Weights of a small transformer language model.
Size: 12 layers, 15 heads of 64, vocabulary 14046, 87.7M parameters.
Architecture: learned and rotary positions, no biases in attention or MLP.
Training: a variant of Muon for these matrices, 1591M tokens, 8692 steps.
MLP neurons of a small language model. Each row is named by its layer, matrix (gate and up: input weights) and neuron, and shows model dimensions 112-303. Each number is 128 + 32 x the weight over its row's rms, rounded and kept within 0 to 255. Numbers have three digits each. A neuron's up and down rows have the sign that makes its largest values positive.
Before each neuron's rows, "fires in" lists the words (lower case) most often at its 100 highest values on Wikipedia text that the model never trained on. A number after a token or word is its count.

fires in: "2" 35, "be" 8, "i" 7, "3" 6, "b" 5, "equation" 4
L3.gate751:136110115103128127106101171109219173137144160118151118145111096147096173150098174160116153141135165047153145164180141124148196148131126073091038167127093152131124143103143109155131194160158144155128100101170130136103192176107149169190140161073122137129120154127111100146109127143131170224107188127061116077078130113097090103086140080115182141131141109148091125053088117101142102155173110131192183121165182118165143107040093146117153141108089171131120139117124162157148108105147191124162145120137160096192153138136127136124172126085194172125156085113133180121154167123155115106
L3.up751:099116159127120022132096127195126148116111141087077083127113101126100164124212144188140148238123123057156150161080141117112105146118108062098160167169102120115123137113111169097147122202168142161110074114149160149126163146089153092115149093161113164103121047171143104072134143119159140152097119161122137140060137112135111158118100159109163150100167092114132163125158141111161135155097136144189160088173161130131149147119167190113119157131134083117123110149176079078206124131113184153119142133119078125151104111143123067191163088166138139093133155104134145112089098109073093142

fires in: "final" 26, "some" 8, "new" 6, "last" 4, "own" 4, "current" 4
L2.gate799:096218150133122151137130098104124126131092147051130096068148141060136105172178119140143175115183069142157166117105110123110114139154124090095187114174146156133076105164068106168093083091189150130157125117129093146095119128159132119102124109134097150117154162118131119100134122092111100139115163147086165135088103147147116158126117144154134177139120150096164121159142145120186116117163113137099112135132123088130124111132207162093135125165129122044105157187127156176141087092096104097140136149165136097094118095122148157111132141157131056154215151143120088160152081121094157117
L2.up799:145081135111076145133094138128103170146094134120156167114166145193145157101162112130131144092126149096105152109144118091185095090144140161095158095063156177074156206084182105151101183144127102129138108104037181158113092118164148110144109120105166124146178227125140130111122179118216224128058080037142115102143133124185100182180084068153078134134138169191162170082103146100159166128120104152121122129135169133078116147133138148072119124113097083160169128134123164056117160088092084130103156197123105150132148129124155145111121077109169084106128106154149125131073144141120103170

fires in: "he" 48, "she" 7, "also" 6, "pussy" 4
L2.gate62:138158116140165157102150093154138183075090069162148136150161123096119178073165130189125122096118135108135054077135140129119188164151118097093151151085198062102140167086114180125115144138150154068091122161204168127156105104154117184135135146082108086110133126112112159154105171110122125188109111079121090109111139052040125090122150118114112167171125110084055135147088164160148157116141137130097073093152131128065138201113110096171120147189181183114168129152129095066157107126100141136181083161103167172099117123084115120153144122126141135113148136119168128153103107148101103142
L2.up62:123102166178096119147144118172118067120113013120113102116166125138109176115137158131195167196076104146153104118130139140144165107168158109080096110118104100112136159118121153085174103107107078083102089139089131079142108189133146075102190124097138152124125081123107109166135113131144138178145102156155110070127157108143101176148148141169090200151092145097130131093170143094077149141143159182066117147077092129100178209129120138184111169149094159168120166144176082129104126103091174149152028108110187117118202145120097193093127107103124103119078127122185157165071121128123128136

fires in: "british" 19, "japanese" 19, "four" 10, "dutch" 5
L2.gate1308:165140147113114135185099100173095160119172085115085111145167126120164159118119104171155109132140103157090073111120120100064183142146147144123167133174168112093123096094180105041142105145151122120119133132159110135071146133124120086119087105086125195165153127102086092120134158127153092133082105179179124129108068172102147128167144054120132059188200073135091158112107100149162095109199171123165142116101118131029181136125143159097109130173151127184118134124128130118061109066092127078134115138128107110118124114137110108093160090150104120116131117134183114115152061133116083142
L2.up1308:074107124085155160150117100151112129162175137109084147116136167148098134084118076131120138119117160142152084133159137151163182138176101095128077029112145154147078164119163123087153137123127133137104166141162130122195079116137162088116139132124191200106175103093073111113130138127133049143099103173114086080044162135170143101130112089103152147207161115150089116151149076108161133155194126190153117074135160160039145148148112098108144098161152124068160133175140124068137109092109150073125120186114138162104155127120160168073108105189161095139117170117170128159145103148141111098

fires in: "they" 22, "team" 15, "band" 13, "teams" 7, "darko" 6, "gang" 5
L3.gate789:148109175087170075185198164095147136119097137130118092186085159121108098075136126119121116086101200157095077092182114126177168149171186146225129154193145151125083169130085123115141140089170122163104101183130098136100144136139133101133130154117201167085083098173149122093156122166161120134161147123132178118171146128101117133135127133114115127114139088152149171093203129111094145070117104126130126085117069129119143139086148138084060099157170182066151110141149153150084115089119114234155033092159116157111056059141174136147123057093117093095091132121121152178110175137146162142
L3.up789:100093152193094104148182066106141126107150130112119178082092176117139070131150171128122096190102115113156131069160178068156117128137184149160129108183196147150114086125076131130145120118133084134151127086099125099170117129168153141129154083169125111108114100082172142147130139048169153120160110171115153130134125165082153106194132121138096136200096088110109138106100069144126118149089143169139039137138192152162125151108105119144116161129095113117096162164117106142114130149102178146124093087154117086154115192144117133140163065086150127106136145071141146190180108114148123142

fires in: "each" 27, "another" 18, "every" 11, "next" 10, "any" 8, "this" 7
L2.gate491:161132156115130148094127122195094146124047120085127132208118172130097122094132151131155082181114195112182131124096128138085103129139116132070153107095121125119111109097180129136117175125122155149185080134179154108143162122164075097170124164212122152119057128097165214135093102135154137160117022087151138149094150076212101116130154101140140112145156142081198146102146117145198168135095136176115066187157105106095176125109108161139136096137089129186145169138081111127153154115113141152179137137112088137101159082087144085105101134136129083050115138154135147134113087158064138119
L2.up491:202107100130127072095118134208098113121068122113115126160131127140153096090168173087176081137160184097188126128095138098132147112148111089123138123121147142176097127135186126114085170083180155173146104140170124094158133132169113056149125170184139160149086084130122196111103103157126147122129041110131144134085194092154077146126142120134169130129177141128189107071123094168157082109126122148147149180148077164111133157130089141102177086137091106156171130142120061138130176128113160148184127108114108128147159074052135121113107132116147119137115195094106117157129118115070137173

fires in: "this" 41, "transgender" 7, "size" 4
L2.gate1241:115090132155085114122162161134174137126054167099056106141144157083102145114150139168113133153194119110164065099129113107087111121185137186114156112084086142105141101107171133179109158171115184071182152100096176098143142126158137185105104171119122172137125107163122144160089110158095145162082232134151107073079134079183099146122148130161121106132124166104144142163082150177123135104091146065123157120148111120080142185068145105074178110167162076144128080108141156182136098145147110095141144174103163179115163146163129110166197094167141174068131179097157088183113135152136152095
L2.up1241:162110107160105123091185158163095157128091136170125183118069149126135140162095159059153151107158122133113155081149134138095094064128117106164114084153122169088121120178125130104149162173112170147122079127065143108169055086138141180122088174135144124162144110139105147171105041159137142115208135097108136140036174059137118139188106117133165137077159080109087203119087117141135151098143154191143129055162099145082138079159152060098145071106179077148151067116142151144110131114114157095168084112164151106172118152146159099120117107084147153100153160128097086178144132078132121064

fires in: "record" 27, "song" 9, "games" 7, "title" 7, "episode" 6
L2.gate678:078125054128102073127077109117195176081163144140096131150160087131072192149121124129136107135092075113061101096201135201063130118146164114108133153133122147107173144142121124126112094153137065068096082158107138149137176153106091136109148095153078153158156128110134073128112165145104123123130101140130137164121127157094143081159116120103146116157075098114090151129108161116135103102080129165128118091168131135097122092101163125140163155133172113146054101112166124093110148086124029048126145112169150153095173105190156117137118132168091095156132107133116104114082129115153137098
L2.up678:130145111144142076112092124106147184062067116124149111087139136117120125132117164141123074078110146100062138115151090145071081065135088167162158147117075075097153143158144121101111054172166111125138112111144083116116125118095061132071122143139107157120193073035170124063122144108136137118125071162167145120135141208109107129124106122083171074152115152102075187098061132128112133148069177133116132128164113148094119101108165128153145188156151139157125132106083101136167127155104101096135111106120120161111164168180058136140068122139131158095132140114141077165069093166145140059

fires in: "first" 21, "most" 11, "best" 9, "only" 8, "highest" 6
L3.gate709:142176144144119161127106159135144148081143114108119195093090103147091115064166156183115126125156149148130177116116186089128138143058156167123100147128137113136158098146138050194104159108144115166120140157128133102200165082124087130167112177160097109164171093073153108113179144152117128094153099100157168202148162143171140140122187077127068112158170120215099174110117158138113157122071102116185088089135206128076112104143161150156183096100191129137146122124133070112098061120138097144108136145117130096131132095096144189147166070157151150110163148050096181122122112151110120148
L3.up709:080171087157151151084128129160178151133177107102071162110136078145102092119121103104152190141126113207142088080143164097127194153083140151086162069104095176126149138105119099164163164117140160221095084206127112089141107131097085120105133157160116137165146149141124148124151191109111116115147136176115148136118144102117183139090149125132148128166074111169120137110107121104086125147147117105109107133080114110081170117149123131102161073116160138135150123100176099119142141101157091075184108116093158192120145057197147081096097060107161103106173174151138136151131132076153106114

fires in: "so" 25, "however" 25, "still" 9, "thus" 7, "too" 5, "rather" 5
L2.gate780:186054119116166113076133086189052122115119114134071140166103052099131140139158093165161166110137093076170137124182126148130114086161119148075131182129190119087100135157110113135171148115132095147177155113124183137089103206131106103066145205118163077159093101073108125166102023143112185123078127187135210147091111140106122083110134170092131101122102131116118127100118091176136096103164076146129142156123103134132152163104151150110141133150136114135146114156100169093172138138149118108163170129122156129116160187142137101132126126168134191137039101114122094166111131093095137114
L2.up780:113115112096090141070123158072105148181104159166188141070159133109024120129151192093052107110049096139094150124128118093152136143166121137072135075110115099149152139126150180139157104091121136158115124146118149048146090121085098112105157131071109074102109118111057157138053118106131136080167131140133127115106094167137174156138128188094160174097142139134100099127131173133126157120157070121185122093163127122123139188148033111101132126121067107157152163146156095093169143157121050115159139114138086161151136151058120111131099153135089110095126134116175134107122132162126107162

fires in: "year" 30, "years" 21, "season" 18, "level" 7, "term" 6
L2.gate836:128136140158119127106115132131137131131099106124104171118102157152088139160138093198087058085142097156112130122108126097068125183055184134150107128096150144153103135123202106073120127124152131178103141171104173162179108159195206168088149124169170166050137151168167108088050134094175160135100151103138085162153132100146052158181135132176134103068091193110119112122138116079132134110125116123153099141101108117138173061061130147188144075135098126152136129099177094108102102114124061071175124178113114066083121095093108143147112118144087164133083162123075120087089141078115126150
L2.up836:121085157187143124147148099163122102131100072172097139108141164101124101115136137165112148105039147110113172141114118110097174072078123145114128157151119068129094133091138142160118145131135109180119123156115157099154112125143117096093157125109163121152065077109171146134098189084143112109116190121097141122108197129111112118163168165152119068170119176114166181162094155115109119140168104065161101186182095128131154109083154129184142096146136092110157154150178063086130114117113112126104102148099093116099166118072130153099141111151124151148108092129187092106080106115156171062

fires in: "full" 14, "about" 10, "age" 8, "long" 7, "large" 6, "short" 6
L2.gate374:120120154110122116209072141160101123139061139163130133128154124161110161117116112172095121175108197104167129159125138198122132133147149124127205189153126074155161088110135105117171116086093163121105095131129133100094149096106080112098123143085056144125053175103144101121094205140144081100190119093077068168149137172138175122124133076102116160103118053162162117140142163118116081160183082148167170140099129092066126128210180153159145106145140129099171120119114119136135113117176082137137124116172073141124151174209201163138164090107124169107166110124090122069106092153114150077
L2.up374:186144147152102164084163129092090155126053091147120126133128127079110127163120110128154098111175127131104099107155192140129086104072137089098175124126142179093148145073097099123225104115085162158112175168141147121093101099180085109122178124122120109092145130160127086137105118092151121144111163061103142157166101044143117126127170099137188149115109120175129095145101127148114091173138169123174165123086127141160169151127169108172158145148131161109164095128096116115171157166095156122127162094143130194137142116110117075131163154115169142147158094121158170213130129143077156142

fires in: "this" 36, "these" 15, "later" 6, "name" 4, "also" 4
L3.gate192:115080088137160114170104093169157132126127138088131106122113120138089105109084190146206136126100169086165133150088183183150121092103113141125123125131131151140127122116175148146098154147190147157148161086152170062115095120123077165163157089112145100126146085076166078136128081159173146066130129159125092151074118164087088092158120115140165159166065123109186117120197137131143082172092108162168088120121173091079122147207121158142107132094154059092236093138112099135172156082157133150111150147211126127046081135111111155106195162126144121139041128138122124167136144134146154186
L3.up192:154062109110099159095105095092146122082114058093113141135154110127089141074091116148138148088119177084118114101097118077152083106162136123131102085121176127167129189104142135075041109138106077096174120110189144134160103123099084121099151159163144144201163121143097144123112148125124157129111119139139183191215159130110115121118098172111232110141126153097146100133127098101115150089153136109112164125104137126139108156148130097136098137125089052136132104143166151125125139090118125127104091157166131120124153131167110112136154130150082129122103167135177069131168186053109115043

fires in: "it" 18, "time" 15, "power" 8, "money" 5, "information" 4
L3.gate369:102148142083142069128072108203134185075169154150141090157108164194181134110135112161119144103165124145159122128158098152095109160164143131097161133117078106143106119090141118185132121130092124135205103098157074142081136127157179090149076096184121184166114081198142108106125133087144187127106160165112136126143170148143132128183115102110160169133186141123100102112079147117153114062121137123105067145134120124088169098074158032072184163132098146113098151144132124136110079146126114148131117157169069129101134151023128124085096079084106090117134038073152138049082126107141149132
L3.up369:084144139124072129110127115153148129155185097120153191112084129121076138171109130094122082119143117162169128136147127133110110095167065103160162145148129105135079075134118127177102149152074163169185117041128161138128132122094191109100071127178083110163120106164150088099210113127174142037120156166129111172144118120124132114156116050146122160190144151126167124182086127139154138087129170140104140105169131154129107118132071098092199087083117130163135208158077076138129146120143079154113115105103147118117133182066116120152091093115126145160116102108121083098121148077156129094

fires in: "it" 45, "they" 6, "township" 6
L8.gate1664:144138167071165120102168150137125155128137085170165116127145112123128082188138156212103125099104174115106065163151145169120153128183080139153095147145131082078133132145134146148108186166118121166126150147131149154204075115109132103110109139108143151112111106159157100077106119145099151117140130062055100108108190091121086115130084080123171092077097115139116175146168153125126141153145077190162117147171167155095115106133157184120137121145126066098077107171136166136126041144141066140115144134111112043094071195076114142144092116135064113164141132146083106100150067123126141185
L8.up1664:152066138119101145101127193087143113142084120109158128116110170064159113164147119120169105117092187135138130131145140147124127135120094136104125129131211159138111100151131145127129082103150093155175124171112106136132102154114184146085147076094107196106110101093154124087068078114180118159146085152067135096114137156109119103038171118116122076131061084078149128146108104177209160141148153139157129093140127153134109083163082168141133099093158134151115154135106097128124103124193112211096112116188146085097111140152112167190056087101166120112102150108144122113126068102174152116

fires in: "been" 26, "become" 9, "as" 9, "became" 8, "remained" 5
L3.gate1446:155134120115178102144126101083124075126201218125124139148098116112157118123097112139153043105144154117143085106152070160138142116130101076151124109171126199068157132133142161092128111171092137151218117121150119127176140124125175161129088140058123084169149130102132140096142068130143151117075096126027077091101122073088125134120096135126107121130143133097108104107155102116128164135072064078128156152125101143148105153104186147140134097151177133136094106122132127117081047078077098168137123117118130154142142152127164140111150123090149151164163116137141143141176128156088049127
L3.up1446:140189121107123143159075154077147128161089148082175124134122134147175109152126134154121095158124089141068160173136113126124073112194074133133102172065095156088111078129140135189111150152130098145173123114142160090135157118122122160072114131125159058074178113082131073105155118069101104105095136144185131078112125141104152128106134135233159110146066089107126076150126074160126150140089118146089163128140098130155140123141080179135131119159082189138161101203136176125129147146083147143119090133170149116126147112108159193179174069108146133139161132112118120103185150098124103133

fires in: "as" 88, "former" 4
L3.gate1461:118153132135090115055080146091111155109164120099172163161091097143167088141166093139066131126098058124148111113165105095088078112135115136113139184100135142086112109110116123080115148115127132076130132134175078113127125160177114142134122106176114080146141113113074109102136170133139123109140110151174108135119123154148138161200092105094160166118166202111146152136138148199131129161098134156142143088117100106105122122140163161107069109099129126110112128135132147103130059099060122102191140145097212175124089106202132129156107107094117118095177116146110179132068144075130171109
L3.up1461:122123199214112132096165100112178073150115140075093148102147133176106149094154065038128137111168130115111094102089104140158128153081111144098142105135111075163144114181097182109156084073081096163117103124115086161144098104152110179104119174111144127118151072087140120108146078149112147105118153098090081136094073141123116077190121100127140138167167125129140145074168103162118109078143082162153108129089145096115094147082144115139162113169118097136136149165081138217166096065106170119174143131151136101066098076113181181086141153105108097177117158107116139127089157073157084135

fires in: "used" 31, "use" 14, "using" 13, "of" 9, "uses" 4
L2.gate1075:195114083166155149133129127091147148085148164141177103168120091162155153153169110153079173134086094144117110170114154105134111139162084125086156060153103119115125185052191147171158162122093132106148120083121168119179115140087147106102117164175195097155218205172136126136081123163133126121105128092162165102107052165135104100101120094128128105132062168113127184130130181172139154180139146136147121113163145155131140140115240153159081128141088133106112151153076099136069106125089068162162178120158132128150128124120159089072080103159123140126170163068164179141172157121135127103
L2.up1075:195184110128112156153116077092162174178127133120137086155124113159133160122161120171130132138080064173135087198148118119132154159192116103134110122157054087113085150156141174162181079198078141127184131115149148082136120163190154145071133160131187072136176139185106088095105120098134114103080116126133165138137128159143145113067109163146117105147113158135093149172109185126137139129152134044175119148161152123129115160183163131184127122113030154152108131209189084111110102138079068125144176112153109128139114132102165109099180118168107161160168197008161143162174152097118149118

fires in: "became" 19, "as" 15, "become" 11, "him" 9, "becoming" 5
L8.gate745:114127095092092088113148148130144128059115128158177130133129076180148136175120208140162131139112140138105103124138109152161160103165104140174162123063127130090132047146120128175110161108059140128104163148138196107150108127150126107157080126093072107145099150135091108122105130150163109173173105124153093143101131145145122150142100112198092122120093120099147096132053152077105146153146165112167109209161102145131105124122169112125084133140136127149128153098132163157103121147106116084115098092071123132175157170141158128101164103123118031201097177157095116132144106175121107173
L8.up745:075181145133131040128120153136120122173095148104132089136090147106127128075127183134120161143155128112106108191187101132154178096132111124183156131078147115124107094142147125174110166105107096121077137094122126133181113093159116126135128150161119097111082162143117097186136155115148135173180189118108146160070127137133150153181127072192122180087150125108124105159115148047135161159144137100147140118181090177129134160165125135126121107127050149139142139105122195166137154153149106087094124195133174123147137154121151151182113150097074071132120150139147158132140111146096143166

fires in: "this" 60, "project" 17, "projects" 7
L2.gate1561:132046147202154140122118128087157129108113085108136154142136154106142104141159120114151116102135167099151119111059207172139158125119143144116144064154175115113138130095135168131082182111086132101145165146161156104074100114131172117139104137130129107140097125115033181157100126134163153137192110102138117102072129189140150109134140121138160053083147138119130154123117101148189125121109122110143115149111078108109139107146121130076174078167141173136144128163146119098144106091079122156140120115148125122138126163157125154155077145075146176133171166184149156123095117157148168167
L2.up1561:166061111093087128114138102108134172145089085115111089105110131138149128142097154174122124103124114121128165135117149059090152064116163090063137111203138125151107147117124125079117179129158101169106091117153140131109131107153150090130181204125131078095137152087135109127119142189156116180112113119096174154104186129153102133127078131200164170127114101139130116163154071153139097176194149098153157089088105128161135137068179099156101127148120151137164171131098091132179114100086128122113120130144107075077102172160108130119130055126126167091065185060085071131097106184111151100

fires in: "that" 27, "most" 13, "all" 9, "one" 8, "best" 7
L2.gate270:128096164124121105139169134139096141177155116094137152099096098114080121105149093156075109096120096166086155081147115101149133166083149201133136108125128172165149090106131074154095100176075176112126124158094127115119151156126133139109121135129086109132099178183126103131114131129125118078114066089148136106073098205120162145107134110115153152174134109131087167092162157173155174120130132102117100113121110131110103143090113179149128104121144154123208101131167146149149103125155098134170094156120120111145129147147130133152100159187137067148148144124148141089056118196156126099
L2.up270:135118099161103117135118108103074112152110083108151181187100125070099069084142148088089117129073101108050158107126084088109079057113127156108126140138114107185148121079130197129152074166127134196157141131100118091115208138128075129095154101095084155096143085119075125122149115147179136142136154129075137182141100114204101126131135139155148080173116086201106070118149070112055071137142139096158170158118140137034091151066149098145112137116166086096120118105172127133154166185112154155148119144123091108087122130129108095139171176093065197145135155162144167158108089098136183143

fires in: "north" 22, "west" 11, "middle" 6, "south" 5, "personal" 4, "early" 4
L3.gate492:146083160125086142160094104137128105082161169099106108102202112181123140158108163155066135131079076130135108121206122156173095144169123100104118146147143126109133141147128116174139132105128147140111105141115188048095145136136125122081132117121081118113089130177064071149189164158194107095151148130178203188105128146108025128070152063091138080133134087125128109112135144102159105106102127210112148097117131102177096134111155088131121138135071168146111142100155125110139136144143079105039122136112119196112168131093163109108070124148097127159077172153088153149088136124137121041
L3.up492:111111140105130174174160149152151169107088095068136097139105150140101057123108148157051082205112131081092148131109141117134173103138082042125148157107143161145165094139115109110140155124102122151144138146112113124102077080083165132128154155111106136119119117088101130130134101115194169086162236096142081146120136129161133174136163077064189138079098146115062105147165177066134090157082092095141124088066118185206062123150116143100138090125149144204136126101225133149130119114108111141080125135091093152085156120127089076137133109102161119100097049134109161146146084116150089130

fires in: "university" 28, "member" 15, "elected" 10, "director" 8, "bachelor" 5, "graduate" 5
L2.gate335:072139099119117123129111068129158142100086178160121106164141162122141151153133123149126112145129140111132092138135147144094162135066081085126098150174140104121159163112146126137206132174111163108095124151122105127131174108091099128130107133137039128098111146076109125145091144127099085155147170169138145194152136097123147119114144180104098163168143099147102190131125171167207108106135105080122172091132034138135094111093144109129184066075155148136093082121180149097143060201131148093168125113103133131115153138090146127128167163161133125124159079058164109160129197157117121145
L2.up335:165116156100137139115110164139123081138162154113095176178092140152145134120096122088115104126179106167089102073116133086152098127109091115162131111117170132085154122170153115116121110130142115186126138131124121105096168053139119063174152181127158156080073096127103197125112093087156086182133136073103144121138181153152146082112121169109156168153148103139105167097121093119123146131134205103136126098116108090124134143120110152115133162138146133156121122114172120146126056129144107146129218127127113126107126134129090128158135116150103105090098152169108142163122107094170108142

fires in: "as" 95
L8.gate1261:129097176146147160128146145063200154143074116086123116177066148173159117125122150129087130168124106157143116105091181142169096124129158122134145068113156147107144181110119144062162054125175118119134129154142069143115116070125117184079088172085068119075137122126173074112121107113037114102169132089205124117163180141136105131141147129114160061098129166116084144138169105173123140079123175125151088114110142085123115156159117173064110090111167180120139133102114169050129092107115158176159130167165127049144149094149159148163138114091156105162145173110117155150122211089108163134
L8.up1261:128135100169169191118119176093132161073136110119133150129113155146061125158132131137143120133151145117185093103097151140160113101153143128059118094129143053071137122151095110112119161092165036213092107165106087095130159115093097200084162111121095137167069097114139120068194140124044098077127106163106117167156123136148096086149144149087104214168133095125117129100190150113177134139112153133125105111169072147152090114132118149098138061177152177132153167180117117146098148077105157095097162139143157126112144094071112136153153111120168072133156158187132121119134156086118166131

fires in: "like" 23, "as" 16, "what" 6, "william" 4, "than" 4
L3.gate1161:146095131103097145126104134099150118159153136181154088175105092193113105135096103174135133161160128097067134117157089149124117086121085102166157123109064136087139107103078146125127103125177177233127129131151167108121130109127111169102116127119097119131189167100131109168167114196137069128136123142130079152142123142163176096147167136144197137079172130143090090181175145176141147105134164086111173137137178127114120123227106134101163169099092146096106157104085104136115125120107130145117169094144054138201137110150158129160140115125127197113116131172143124178032105154110108102
L3.up1161:178088108111170155105083109159137176179145049122095152167101110197145106119127103128166146128159096126143083137206061160057167073141107082131144178088127148059137132083114076096129104109111123113111097132157174147069082116119125212134132110119164112154131114116140124123161114127100136227115158130146131136176159167155166140122175139135176092139183093153141073188180105088199139123099139149089173090078152152125124104174143163083137159160069215084132132114111125119168127147134098124107159097135107127117085119147044156234131133134178134126104186113128108155116137128146126121

fires in: "only" 49, "first" 20, "all" 13
L2.gate1586:155206131182147219132163167100155200108141112121169131138163118133119152140085098169208182173068152169085108100181112110107135115074138101124107133089151169137102103108188125154108115111137120149131102150116129131088164157145147098130139124103182135102079137170172121122152181156172164155133087160138159111113195160132212135111104148073141121122130130095111100098184122163063133144099155155107156112110186159165087123120149159127137128131052102130160069154119160177122113198104134137129100132120147114132153121115115114142129128123088183107161147126121166171113152119134168109
L2.up1586:096153145157118158156173095089090104105153140131104117097132180073122093132088134152136138097074135144130102088139137125111119093043156105174077094084152146144110149142142147099039127119162108151201108154161134074135145182215183104111109130142144130109167095134143091129141183083118156214152085160108179145131196132091132174173145179098092134183125148156112100105142121182054127119143141136147144140067220195170091103101160121109124116137114122161121082166175157081071092171103112125164091128092197113129155119069136109098172153109109134126116185141093124155115097141208166093

fires in: "high" 25, "north" 22, "east" 13, "middle" 10, "great" 4
L2.gate1616:123068115140143136130190155127102117148118088108090167131096180106122092150117090077127121115103108126116146157158146169085126121133130103103157120105088152152168110087105081109156126133151114146114096141122099048082113120145123131136080121101184155122101130158146125112138115111140124085135121097228131186150096146146171128092076157105119143081163076089139110116141153122141125095142162170061171093043154167130096167105126167165108166152098079192139108150136133168043145139131128038086145150156125154205103100130071130131099144111117146123105126174133127186158084168172161106
L2.up1616:114086130136090123177070129122126100107136101055118135089141106111129109164156066220144188125166134218175143128079163123118176116185105130108176110125104097111178150115151101096123120156104157100097108148191139146103078027082190095154161144170097092133139124099051134101062103170125103140136110161096165161089128147161118139114130057140096145144063201163097143107155150123125104126133118011207105157137087103149138132129139122113149160177100120081122146119092155142139115174144102153050165092098090147130108165133147124123087109131100072056158113128116148093114133139069093147

fires in: "new" 55, "top" 13, "hot" 6, "topside" 4
L2.gate409:093146116148140108121084168160170149094211114096204184090162165085122102154137154114143112094095107124087114123176140096129155147105076102047157102117158137137078138137146111144096146109151141131106139157167184156169198127221109104115146099124119149178183149110122126174140102138103066109123112133115137155116122101169075160112158145092080134116130139125120104125141174181169141135082138158117107122123117109147131139204092123148080090150110129125113110095173134141112155094117157132178174168089088181148108045116092140118149106110157158135129092145184148055111120085191067176
L2.up409:097102109072173180083157078127145100097121113121156131131131068158147193100158153119204176193132152104133139120173101101154197094127123172127156153145157135193133141129234086139212149144140163100094158131150102211069116162108156148109143191107139145128156175112165065142144154123187109059121128159136133147137142092102129119126076097105128116108105076161176127096122125084117098136086143116068082105093118140110133149135143115126148178118166124110083139132158147068109105147116184112085145136145091162095140158116101142120100107174095153126116135153095076051116120093060127121

fires in: "he" 46, "then" 11, "as" 8, "and" 6, "she" 6, "before" 4
L3.gate197:124123159109137122117156127136087169133124125139153133165143115153149122074104136100164072128079122128129138146126155090024119111112129159205133130117142115071121035128107130116129081169116061073145123171109075149091134087087149190185113074111128160105092089150130131082122155143099075166093139175100158110115169129121136120146105071118094089092162104130118126099101137137144164082139119160115122141097115116089123102146155105100192108123085166138074098079107084111166128120111172123167126081091160094117199129130094126092141145132051144170118108139146133131100143172135154111
L3.up197:129159145130131077174161107126089163121063121176098147127092113169094153145114129076118178159070142146083120137137107110132129124193184031133096172118171117127146102122117108069128152123113137107112182115141217065122160156162180162083138148121104101146090104160082104152097096076141105129175195070095079098124156109161094123168140189128148160086154100143142103091147158169157082083148140101100122138098153120085155135135148045083133145148157135117116124111140119113130127132074179132116109120147137160082125173088104120134154104103083092092140101148143133119069146158108137064

fires in: "south" 23, "also" 12, "often" 10, "commonly" 5, "sometimes" 5, "occasionally" 4
L2.gate224:110145124155122074105086151156112177119116138092089139140123104061061115119147140142125108165121142141092188109153165108158141146105122136132110161144233130096110119106187150168157118076158121216126150128133119133132105086149142136090126160182139132079166158144140152093131145076107204136160125169100131166078140136085138129095090108147090113119095124168099098062168142145208109139145161098120126130064103137211103159091098129120131106112142172194179135096197122126142110136130174113085062126099115130135125078096101177155121133113065052117124161134128182092125133120123123118
L2.up224:080141166147114123129069106173131164099138108106110111115110170132112152123099109144091135174101136083160184094110106082163152112098132127156113160121189092068127140116158113163183146117164102104144143171088133089179143148135143099099138171163133154092164078155108097177132084069124200154143126155181071135107146125114145075119129157063086144147094142174137126008148114074133138104113133102157091115120092179160178150095163153138074084120123198157168130080124095142120090126067100157127156074130117126140137108119124178164109126079145118107087152084181138124192118122157136152

fires in: "march" 41, "project" 12, "regiment" 5, "instrument" 5
L2.gate935:113176119173121090145165131092086135081118151128090131123118151173141107155148092104131117144113124174108177131136119135071110175176134124179134158156185145196178170163146116164197151149081170116104093141105141108150214150156199090141134126164118133130135139072117137119133118038116112143158093119107122131134115195130139137169083159109134092106064159144129045145146109158087177112194120157135177129142117112171118155103172110125065129155098168118152134108128105076079086084092097217080136126095139153105146118139144110116133090102147134131091119101188132117123122121172056168
L2.up935:117150118176217145152134092161078155185097141103088109139140113151152159089146104101107145115106127128127149123129136129080171148143082129203146161124087107178163122111153119112153162169174165047116138123153172090093181185138123090124128100148154145142156070112102102104138114096145143129130104120101124100106186171109168115100050128070177179095105111123120039162122102115120113074125121140086119106074119152136089124126084163175116165122160065122194141069125120033082158125122077154088178112104146095126165112128091115076080091097094158164161140169126110127143116131113076135

fires in: "later" 36, "written" 14, "translated" 7
L2.gate1679:066133087089118131169201100199099174159139058083083099124123119081113152103121137114192093131127165134131155135137125113114049125148082143114146134123087118151180122075181127147100154108125124109152128125067168111118103181136152139167139050142121124135154091100121096154093148179239145143116140163154169136182111049088155082103127107128113104125132168109098076130143144103149120116146109112133140087126170171152095150152133211178156109112073163101153120105099098138156120098109133089094123155102102154174081121098103155082119110123087152114131114125170113139157153103205172147
L2.up1679:062064051096123193134203083124096129115157108142142071124111117133158168178067099142062125085196155160104113152152142116142149126128146093146105145140113137098150142145084146211113117123135113086154122175109120136157123112136132133125120116176122186142141090080135141185097145196209122141158126132114140091117129102061112169142072147080162115063121129151120104090166097144186152099135093128169142138154121116181119115132127117151131140142134155057137168119105144133103120081128056115087130150085132132074143117123124144102139131102122068131140123208129144122114155125138202162